Weights of a small transformer language model.
Training: a variant of Adam for these matrices, 903M tokens, 13773 steps.
MLP neurons of a small language model. Each row is named by its layer, matrix (down: output weights) and neuron, and shows model dimensions 256-383. Each number is 128 + 24 x the weight over its row's rms, rounded and kept within 0 to 255. Numbers have three digits each.
A block is one neuron, or neurons of one layer that tend to fire together. After each block is what it responds to, as a language model described it from the Wikipedia text at the highest values.

L4.down59:137147152143110049159116141112148108113116161128134127076114095171153100124128095122097131150122154132112142106095124130106155138131146139158172157166106140128108131134123155102127109133135088125124130130097149154136110115105136177094105136073137115127150139123126135120152131181116148138104077119161173147107120141151108104129145138136135134121137131123094106148112114123131099178111
L4.down463:136100154157108120131128134116164132100136116124130143127121142164132140110156112141135164121125133170131152082137115120077126135104150122127127110148123104074106105092177112127133128134114104137164135113122141106114135134161127194115155128132134171138145132150150182122148100128105154104118126162124128112121100133107116147106150150098158117131118151171123139123158131156121110160140
L4.down616:113154183134135142099130100089116147167108143126157120115117115160132167141123107133141135137166122136091141118103135123126100114141125097117115094185149131143061149116134127096131094101119115111113136094126136107132134146146114126099134102094140145096154085126100149154126138132141134146113150089161102106095099106121133177113100113122148119114142131087123134152111142142134126140127
L4.down1107:152116127150137106130109125119130126131117134103133089126097125171129140174133130112109106150131078129124109066123134133145153106137122136158164135188156148082120114137132116071135140115118117155155139109104119152148138118131102186097059143086110107127144141059110103086125149138185133118134095142152121149130142119145126136111170131129162151103124068121124118100103153109099133156089
Description: Numeric data in infoboxes

L4.down125:177201136126137093103093140114113067130126161156119121154135103101113160069140100166128161172139164134126109114159117120084176152162113154116166127124118112131148111105136123186130094133117135133083138174179132181127145139138142126117125089122160152126147125125098110151131156164103128090121107152121135173113143125110146153179094124134087165104152152149135128139132103141119130148127
L4.down971:159089130182203115098067105143127134144113115123140108147122161115122145167129097138145086149137095104144107163123110127135120113183139133126137131098142122089103103143140131140121100134093098140149111125097116132132147120134156105141092166140125141132147156104169129115149138093098136143148146140150126157115077075096137139117171116145100137121142135110121139168161121173109143142139
L4.down1385:094140146126155103140117145133160170119124111157148144113147138166118116165129141143114121139157142153121096073122125114099119105108131130110133142099159097114108077154138138099091141122141133094089160146117116126153151159117157145151135070107148134119125094137128088194171124121125109108113088068132189113150115139120119131145132155134136108148111123146115132140189121150117105119157
L4.down1457:114122124131162113126148084145134131162106149098127136133125099129134137142120113138102141157156140113128120106131166123115130123127101142081054071150136166127148147168147090190136131123190125148098158124090121144144132111204179125107139085134130144121146107115113095143132171080122104121169145142129171135111115074131111119118118119070112173126130133144116118154132115145141106153121
Description: Example-introducing connectives

L10.down892:109141113114124143099097122108151155159124112183127170115094122118115129152149127193140139120191122142108093143121058134083143091153114071111110142125185119146089168111157149099144124125137120150109103150136147098097122136105111144107170058142153153099112158140130134131140096128103097150124127140136137132126122092087105110127117129173121146141175161123167121142153172152076118120113
Description: Parenthetical modifier openers

L10.down623:131121130137117127094167087074107104124169114104121137120132116154165146116133143125148113133132139103127099118129164131121148155169070146156098136159131144158105114155129112152111134182121109150128149133114077130149140145085115117126136154137139112121111135146127130139131166154121148086134081128124106111147115144099169164131132138166142103128143149150125145145143157103119104124120
Description: Compound-initial modifiers like US

L4.down17:105102089127137127150119151135159101166105118165119164097111129123135129124157108140113115153113129105149109162133141121091134127130120125147112123104144147110162159113133157095083127149124112105100086142088113105126119115101114127100157140143127115121166116081128113127200078168132144129121132155118137140115161108158161127073123130167200128074118112098158153124145132115144130160134
L4.down869:114138114138156147140094136171165142127119132125175117104071120138150102156126161155153114121085146114123110109120139140042140180172169124113133156098160151136133153096097141183143128125134126109138136128132119136077108110137123127162153115135133117122165134098142125151139109173122121137152118124110157103091115111145123171127087113079155134170101123112141123124123118140099144149146
L4.down876:067107122100147111121095115134184138128116159122104159093106123143133105102122116101147108110151122167116107102106142134099162151122166131106132146115118098152077075136105115163166098127153116107107120136151127146127114165146111169123150138102131134114150090127142149151168091173120127097156170147131165082064096119163174172112103111192159079116082160157098136104139134113130111102116
L4.down1069:093089149097089116135078154087163136143142139099174080120092134124138134106115125154147160117174114114141125102115132133098153172103116101105100106102123135148169129149121157147110115146112125115149090103146100154105116143163100149143108115144138093113112136124113108157114112114108102139109128136098097097134110118120134173118099173125086140117108108151129154122069155150135145140127
Description: Word-initial capitals

L10.down99:131139095138098173122084145168189126077117166124116121167120121162137153095128129087108106140174111112149111100126140159117123153120161172147128113115123134130102092146151157131154139153125177085140147113159130117119117146125110135130149158125162133107109136150099099090126161119122101130140125130142115128132139122092118128167111125135128085114131131132100128124126148119131113154142
Description: Range and compound connectors

L3.down22:132096146129070137094151115094151063139115092095127199166114117174111073170142139123080125129108117153147127120125166124121110160131113101153146102105110165155132142119133122125129114138094098157197099162131126162126106159125138154100109077137128135108096169119117100126132145125118145130159140092160114114110085144103109119097144147136104121126163153129109125171145138102137110126105
L3.down37:117132112109116123107119170076142133164152100107163172109155163137132130125137128132128156121127114136145131086135141151112102079136132119118113093164113102124104171147158110139121045126127129147162132120127134105127162132140131126075140064113127115108127123102130147162135111116140121159093150177132145078070106116114113156137135155119198116109108178118106141101103121126134135154116
L3.down64:153134108089096146096139130127137158116116111131170102135140112111127134095150119168127055125112163161125103143111110154137142135127107119161155123158106178110188155108170136142121154122151116166078135128136136093128138122128123120125146103184126139154100133146053145146137089139095108125136104102134089164145147181097092120158131141125149130103136126144165142161146087114113101091122
L3.down160:139112151117145095148099107148196122093167105181167126118148101129125154092120122155140187091136141095109128127074118108094093102158110126119140106105109136133120104115117141096101131120138114131103118107063135167132141105148154098160122090076125142129122123183135130147172137120124100151115131135152106098109149132107131119118150130141116121126154129163124134123104158127120159149146
L3.down239:153120089119125113149119083131132161139143090148135141112162141155121120146152130121142089087103118134136134098129164127118190146136152107143167122106090166152132125132151165154089093114147113128120136128136152117158117137157161122137123098120105114126094099162107112138109134117159108135133117096136142139148118159124117198133127148162138132143099095172133150143133124104104126082134
L3.down368:117086138125120126107127113097157110132143122130106165122079096150152098132119152111134184150130152135130166107151145120104123118161120100130142152120099130139126121092145144084127087154099129148170100124123125143145123143129142120105122101107117149086084104124127100140155117157121120146147129126113134132113107126110158134133124141158140161110159139136111155143118133114149114094105
L3.down517:121136147097127113190150132118092103133099142126107143143181127162125132142109121062142134121135119107143119121125158127117104114152105101148155115128164138128139162144105127090137093126127111089074126123114127140106144154112103125142144125138131143126136163120113128135141145092056110149132102134096149192131120104134154120136128140108158130128130065171149152122100114142199147106152
L3.down540:124108140111107136141164136136132105155101098120130164111098138149113115170122143142128133126112144115155130080144141151140076186158157115141144134107149087125107159102115121131114154145101126135147128116134117129118134142171135107111128139136146163127124157122103097090150161098125131146158114162162105141117137115127087104160134126120129072090110126176129111147106135135101099165115
L3.down653:125133141125159080105142114094116106169127139123125185130120075108122133112125152097138120115137114186145122094138141137069131141123069112134143168109151140127106123143088126120167110136135084104135121129131124143069096153119141085088150095114114120108096158100100090131153085124118125155131151127117098115139133122112172162130111155129155103103167139127092148123101129129142059148113
L3.down721:148143134083114128126151102141109097126138150098132177103126150117127091123119146095068103138155153111094090166121115130143135140138099118116151128129145135126141153131140165135154132125159137153149126137151139154128145151108148109116171103098114142090121153119117134114090159153097134112116119099106155197144094131111091098110153138148149108103139142128101135122117106135201135136072
L3.down839:135136082127127139117128116146127093131084102108078161085107157149131116156084140106130108146156089145142136100115154123148117163146101133122145150144178131145126124080099115136151126136104123149144113122126087184099154141179126165066113116137123150120152167139131107132109157107134150091132115102168122116100134126155145092132145134123106146162089129143115101157068093124148140142121
L3.down878:109124122124108154156103132164149098157107143106163137117110114143126145145128163135098073134107136115126091130142146136145104108142149143145069098149119140125094148103139137082177097125108144142159152079155139183161116118095152145135121088137136136114116089147103131157159108150140121152082119128090116109107112082136107134129143128123144125109113154102077161139136120143128147116133
L3.down894:145110108071116160123118132111110134101148162107126157097079133103116145157122116157150130152126108116147122153139103137170091113148123118130121142125127203146128127138182161123110094122113088093109153125162127137137119143121145139126152125179130138132117092151133144094133089149080140137177136115123092120133150131115103134107084168120134120131147154083062117077118140121124154149106
L3.down1307:137131085138126143134134107102111132135134099120126155112146126098114148107133180123133085146086116169132128197114150122141135116125142126130125116105108123113099121121111118173180169129131134103102142127138120144123110114121160160120106134145110142133115166121087138120164169123128117134114117141121112125136129142144165144114108196149100163097155178114103163108137105149140132148113
L3.down1444:132106145114161132159093120120130096146158115151137140102112086124142099161143104127133107157079179163120145099129107127139120090094097139135150150101123151114085145116135129131114145122148131144111113125065135098111130130115130175148082108105141137148162060169157123160127119135119095137088144103134106147083103167136108098116135093114097122167118145130124116138124079154122153131135
L3.down1473:152111137128064123112112178175136157132113133120141129110143078139140116124125157131122124133113147157111121107121183130136135112110088131107112106177135156126079085100109109144140098117144118158160123142159138131115153137125120165075159091087115097125158161150089120147068140131125133128141105118134121118137129166106138113121098126153125147139126124120160172113118104137118101114132
Description: Coordinate and unit symbols

L4.down305:163123096153113118121113137122104167150092105107148116165115167130129117109114140133128139128117136107135108123135121109150137173113154095118120153081111103163128140156133122107128111111155106127158158131197126121176186124123101116102122134129137105161107107062116132129127164085128111142122134133132139159126134111124147160189118141138102111157110091132103130166114111148131121110129
L4.down975:055111125086145175113133084159133118147145126131146097174115098153130096129138122176064106112118160156142109114160135107174151125181098138145117136121100158101127101161102118125106122120139112092172128120161123119121079120120101165133187147107142126123140159144131145113163115126158116155134085117132125189157155119117153098094129091113146104135160119089136120139162133174147121135136
L4.down1289:115101154118131111157124118119149110114131103120124107169133159184107095149111108151145138082142148088114110120152128126142152154163154096126166170122059163124108153123134145144148192130123132101132137144103141101121106132165128110133151137098132124111101096063146140101105138130165136118149114073160113109144119106119124148137086122092141122165123112094148121133121144132159151113125
L4.down1409:103143176151147139161141147113141124104109141140177120155145083127118124132143133115180133130113121113123141093110128148109121131162144144114117147146118125162118126102133135128173107126131113086090103106088128148089088108125129119166131113095103136128114092130111149150160128137128150150153121099137118147118157128113121103183116129134148180113130181098155107129138130096108163126130
Description: Biographical life-stage words

L3.down139:188153118101118136107086069140145110122115156163122111188123137113148108092139112123087090132148118136139103136102101129084123112146136117129108165154097145130160087148139107137126117120117182146134183128161116085180113154162123111098145098093128091151112161114098098122145102115118136124143147100151167106117140087119117132126168122126129112118101117106127116119095123138132114186115
L3.down163:096140129106149188170116106131131150113168099075136125138197179150145125117110107079142145054127128086148173080135115116142153157103143104136116091105128125117136152164169146148118109106122122133106134113131131091118116151146104106137167148110129120146140184134112134151104118118070129122126096130127118158120131133147167096166104095156119111158131132134159102129136099115158094108154
L3.down254:139127098085136104131118110132127125122144109103092146159137114119058109128121124131121081111119174142096117138093144106146096113127098115121118146155119160175092142142135108118118109148130137096118133133086098147148133156133114118113108108123117135115132131111094134126124107106131099144153117143154111134144137146170147149086138155165107155130149119120160126112124139127103152135126
L3.down259:121103121174159167116182164073167107123150138125132141156119077138149084127116138125120120042123120135139120105168129103097162131099119138118115110135105138100111157159114139116101145120122117099167101119161137116145118137145154145125139154119133146098107155120149130140140143149077158135119130170143160091114174086125124096124144106171113081145144138146173136120173122087192129159115
L3.down310:133098112155128149177132115118139129150125123094186120156105126106127137139115123100113127097132153133114138128086125134157121106160137106126114095108159126130151127126159128103132149121114159124123131091147118143156157145172122105133124140119109090131142137127201133153143140142096145089156149119144145122139094113107119135096121142132119136094172091090103110124110124148123155137160
L3.down320:081137108141106126113108099100144076098120120154150136126131089094110089149123099156142101092128149164132119121082149122121106130136093148147125100152107141163140118135093116131172103129098097130131146156090141160147169137173110143141128103110107098149149098122151135124136077111134124160087185120109110126117149136163134123130093116143155139169130164126118047137165181151115111101127
L3.down546:148146093154125113090144110159129111109092148152095110162112115099138128100136110147089102107093129097113116153123131149149084120116104124139125136161104093139111148122121096173135126107111123145117164126111109084139115144084114095154108083125116107136116137072089096131147135131151095136104106109139143112176134129133099131125164099125136153175148103098147131125097134137154127176130
L3.down630:119127141137172163128151149127136137130111098124136175160126125102139109110146128132149126156106113158109141123099112102097131078095110121115158142139137087081079130128126088131137128133153142126119110132108121146135111113176140149137102107092125135133130115151136145126089114133111099160137143157116145131161146103106163122127114138112156122148141136166126122100113110087174127113146
L3.down745:145104146123136142123125148131125124129115092139109151153145154126119143148127108082105141136129127128131132117107150110164136157108147158110106124112137137120126121124121134106178141124125127132117152129137125124103118107150095159130121107139141110131161173106165130152161184143120113103156143122152099116129127135125109165161142104117121094068090112146087134108119159114133121154147
L3.down788:175130120127152145089098120115131166078112119116148144086189128084141145114134137132098097143133121167126133124125156148116168124147111139096085137144165121118121116145159147142147095137084151137204122171137116090144095124164141093140121135115131154121114151127117117092127160145120095205151132106116137173153139108140135101149165099145127128160105165133157119144142133097112131128134
L3.down1111:127154100119150120167079116112123091119090139141140102117147076122137150130113114135099111090151085078120097165114126120129091079142099132125121119191097081137105125120184098180105151115133171114147139107114120116116127180144104097130131117125126139134123157116121118139108129129091124143135105120131136134128130121137160133100132090115128107133109100149113137112093148149111107102119
L3.down1127:095113129090119144143144139128126118098111101111149111127119170096133129126113123096122110091126118075097130145143144114120121119136126114088119076106134093116132154144162178122154145136123133164155139096129123109158134129175131118155124154142114124107119135096146142105181156126129129090158101068160120153113138131116147138119127147120172102121136116149111129151127138120107129165140
L3.down1226:129106116131143145114125163141138157099140085111138107154170166066118171180125136122106117088100107159131091131139126155138081132114140118142112112091092146084132188206142147147155145138161175108130150118075130138156122153151129150097098123131144153117144134120124116112115126120143138108113121122157161162165118099131130165133111150101119093159102093106134143135082121138131132108109
L3.down1300:140154123146170136117121113137120075105113159155133108142101093123135106133125120148098095072138130073117102161118102145145094112108114133132105126184094106126104151130101092192124132104139163162118152128134114102157102143121126131132124089122133112124111151057094116112151136118131091165136111090160148129144132105121130152118181096130143125152104104095127137139102136138116147115120
L3.down1313:106176167118152094138122161156102137169137131110174149128140122144139110136145165108143145115169087114119066147136117144086117099186127117128132115091099124175144094130111126110137153119117135113095149111143136123087155116136116138097086142102121110135179118138126129132108118122155162127166160128144127147142089096129154125103140142161120114154126139114116161136103162133127124103134
L3.down1415:073168147139112097131106186135161116136173151143142138113126134151123118153134135146105075136115138139136132111139137123122108149147124123133151113137124136128137105136141115109092108131106127152084160121149134135137103104122153128134134134165145130133154095145078143116108148122125105201071150136149130109105111135112111158109068150156116113132142085118130165107149130157142156141125
Description: Example-introducing words

L10.down40:097120103168143114146135107099142094147125111165139172118108062187187147095150144122111143101103143188148090165148125118136160102158151098126147103128140113154166160114114159136165174151136148113130134151132127110138116126115120127109106125122146108130137134148149115080096135135117114142105145155118107122154096162115130101091145145124131088148110126117126125122148122102111119173104
Description: Structured data fields

L3.down13:172057103137144140147148149107163088152100150117177137086116186179123110115124104161105119085132119130124079105106150127147163112124126145098121129110113094118081202162111183145093097129130120127105123106092116141149124133159123137132113094111128131124158155126157150100116147117133096133094133117095125135110143137121122138161127112156115160155147123152090124111159142098128150119134
L3.down74:131084161086165119127123121180102135075075160143126165134127127117136090098114136125132159096127125104110097160086124154092120139148145135095162139141105137125143093154116153115130167124138100118167133109077131131127089120137130098152085169107130091110141153091142136105145183114096122170168149127169150097157089116115113134114132089197101138146172134146119177134120169145135156143128
L3.down185:142101120083142098076127099138158136104125200084184149149168167125113134098133118140060111152157146123125122096155152119130128117152128138118142136119131153100125144088135109119137117142097174167121114163132126154158145125197107177150172113132121111122148144158116144121159132106132139085151096113086155086100144110107129121137136127091089150171086117128137184155105119109086110129122
L3.down186:163115130077098130130131105118126122113112137099126132147162149107118121153149165131077123120169140170120133132104085147140158158147138109104155073141110134136106156155141138122140140137142109153138134118158131148184148157157118160128116142102123135120103122160146117113150161162144103114109105126098142123132146116102090146137164125126116116180107129128138129154089111114170098136144
L3.down271:161129189122124104133149141109143084158164144176111121133157094122110137093121136134126144135122097095125136148091118117114150133135131097131144152106107146111093100122152162127106111140153086132151116133099134140147119101126108173115115085132144106131148126122097172123121123162080117100130091126156171109129108146133097171181101097120173146158126152125159134136076142167178171109136
L3.down451:162079137133121088105114117145135111171164144120170136099116076148161106152111161170152113116141113136101105117117129136165169134155115106122191196102131174157089127127128146146143137142153111119104111134105131137154147074138158152091134124108185105109118104141142146139116127143164145129131125121154134133153125131155084112131120084101120169153151129148110129150100157145161148109133
L3.down461:134081147101126124144138079104157113115140133115121090078100119111137098141108130148081133088150144104121115100120083123144150151152144123115130116120138110156121152147176171104172161148142104161139149122134105138162154141186156150137131117106114117090119144153149092122144092141138175123109110119111104162107162114101115111133123068144156149151084138146129102115131116124113158140150
L3.down506:153145118128122132172113104055105144094085135068090118123120116141108142155126130163105162127113153091130138098130143138130111139122160121159121133118118149146129147182133124076133090114095102129195144145135118139124105162159123124108129133105123126136152110154125091136108114185138149112163092156153116097137148070110099160125115116123117117179101088154129154131094086154177075132115
L3.down598:115120114160108116132136125096179124125150129087092161128105159104152090186121138109125099131135150074087098114138110132072184137146074094153129112123124112144128093128131115133146150137169178137122120116137135130155108136150125151115111133146108149117165096139120091106134123172120147116115181170125115104108147126110106107148125130063119175120168106120158102151085133132127124097164
L3.down964:158135148109120129153159114111096109168138097121131124128159119124135123143125061148124090099089077137141153167160158120133154129158101169100165070124099092092118141138145124141162123115121141167098131114114130112128151081165129129127165111157126141091127133128160111126162151100165120161143094104089137083141138131139136125088152127133116132130134142157120135114114172120120158125109
L3.down1147:142168138133139125125098105127147131137109143130122100118124128135099106168123147141075124093122139080144089168115112137095164161134185122142154124140113131152121134138153133160089118147110117128133112118162116168147123155181118155148129161139118128164100091143193093103126145144167076126149118114056122140130158092129124156105132074095158120153134141160137132091101156128114133127141
L3.down1176:131130173095147147086119128135148138099114145117133146168166106121129116069129144125141124121140100148104137115136124102129140111159120113096136111150080120131166155120147153133170131103158127082107128150139136154132159110130133146144135171106129103113174125115139140112123118120090161131078095139144133128101150107128130123102113139162093126142142137137152152164114105132144107150104
L3.down1219:171131135101156163103151137115114121098119163121147122117147164141110132146105109123112106118092109136149155122118158129114158141091150146103129128137106056096139136122143117170103093133101116123128126099115121112174177101178106148162116094103101119110108162111184132147126153141158098169137129132160136113095118139116139129145138113152091168158134160149144142130126136126123141137131
L3.down1355:139100150131103100082106144122108120133141130131141100108130142164120103132110122126108096152100128115146094115139123126170137147189111148128139120148141139107138118175091141124148099113121093142100153150178128152096157120125183134111135123130119129126127170088159137095124160116118125069105105150132145124147151091109116111096128137110119164105146102173082121141083080087119216165110
L3.down1370:140172163117128088121083138135109154125110127122152141154140114153138101124132105135093132121122083167122120148120138156143142119118144138139153123181167101145135169118131132088137139112169154108131103127109125108183143104141118122108140179126121120098119121113125117163124120102108109153156127116170131096090100144103147108156095130134114120121115158132151085150148093110184123160137
L3.down1492:112090123109179178139134179152140159144177155111137103169106091143131133130142159092140118143109144163150109099102127126156168144106145134126131150147123153152136125125130127142161121124083175086155134139140138125098089144137112134132128127129140133130129153138153106148162120109141124113141157115132145132140169129121132149176132077117113114111092132137115115150129117092116151128139
Description: Biography section and field headers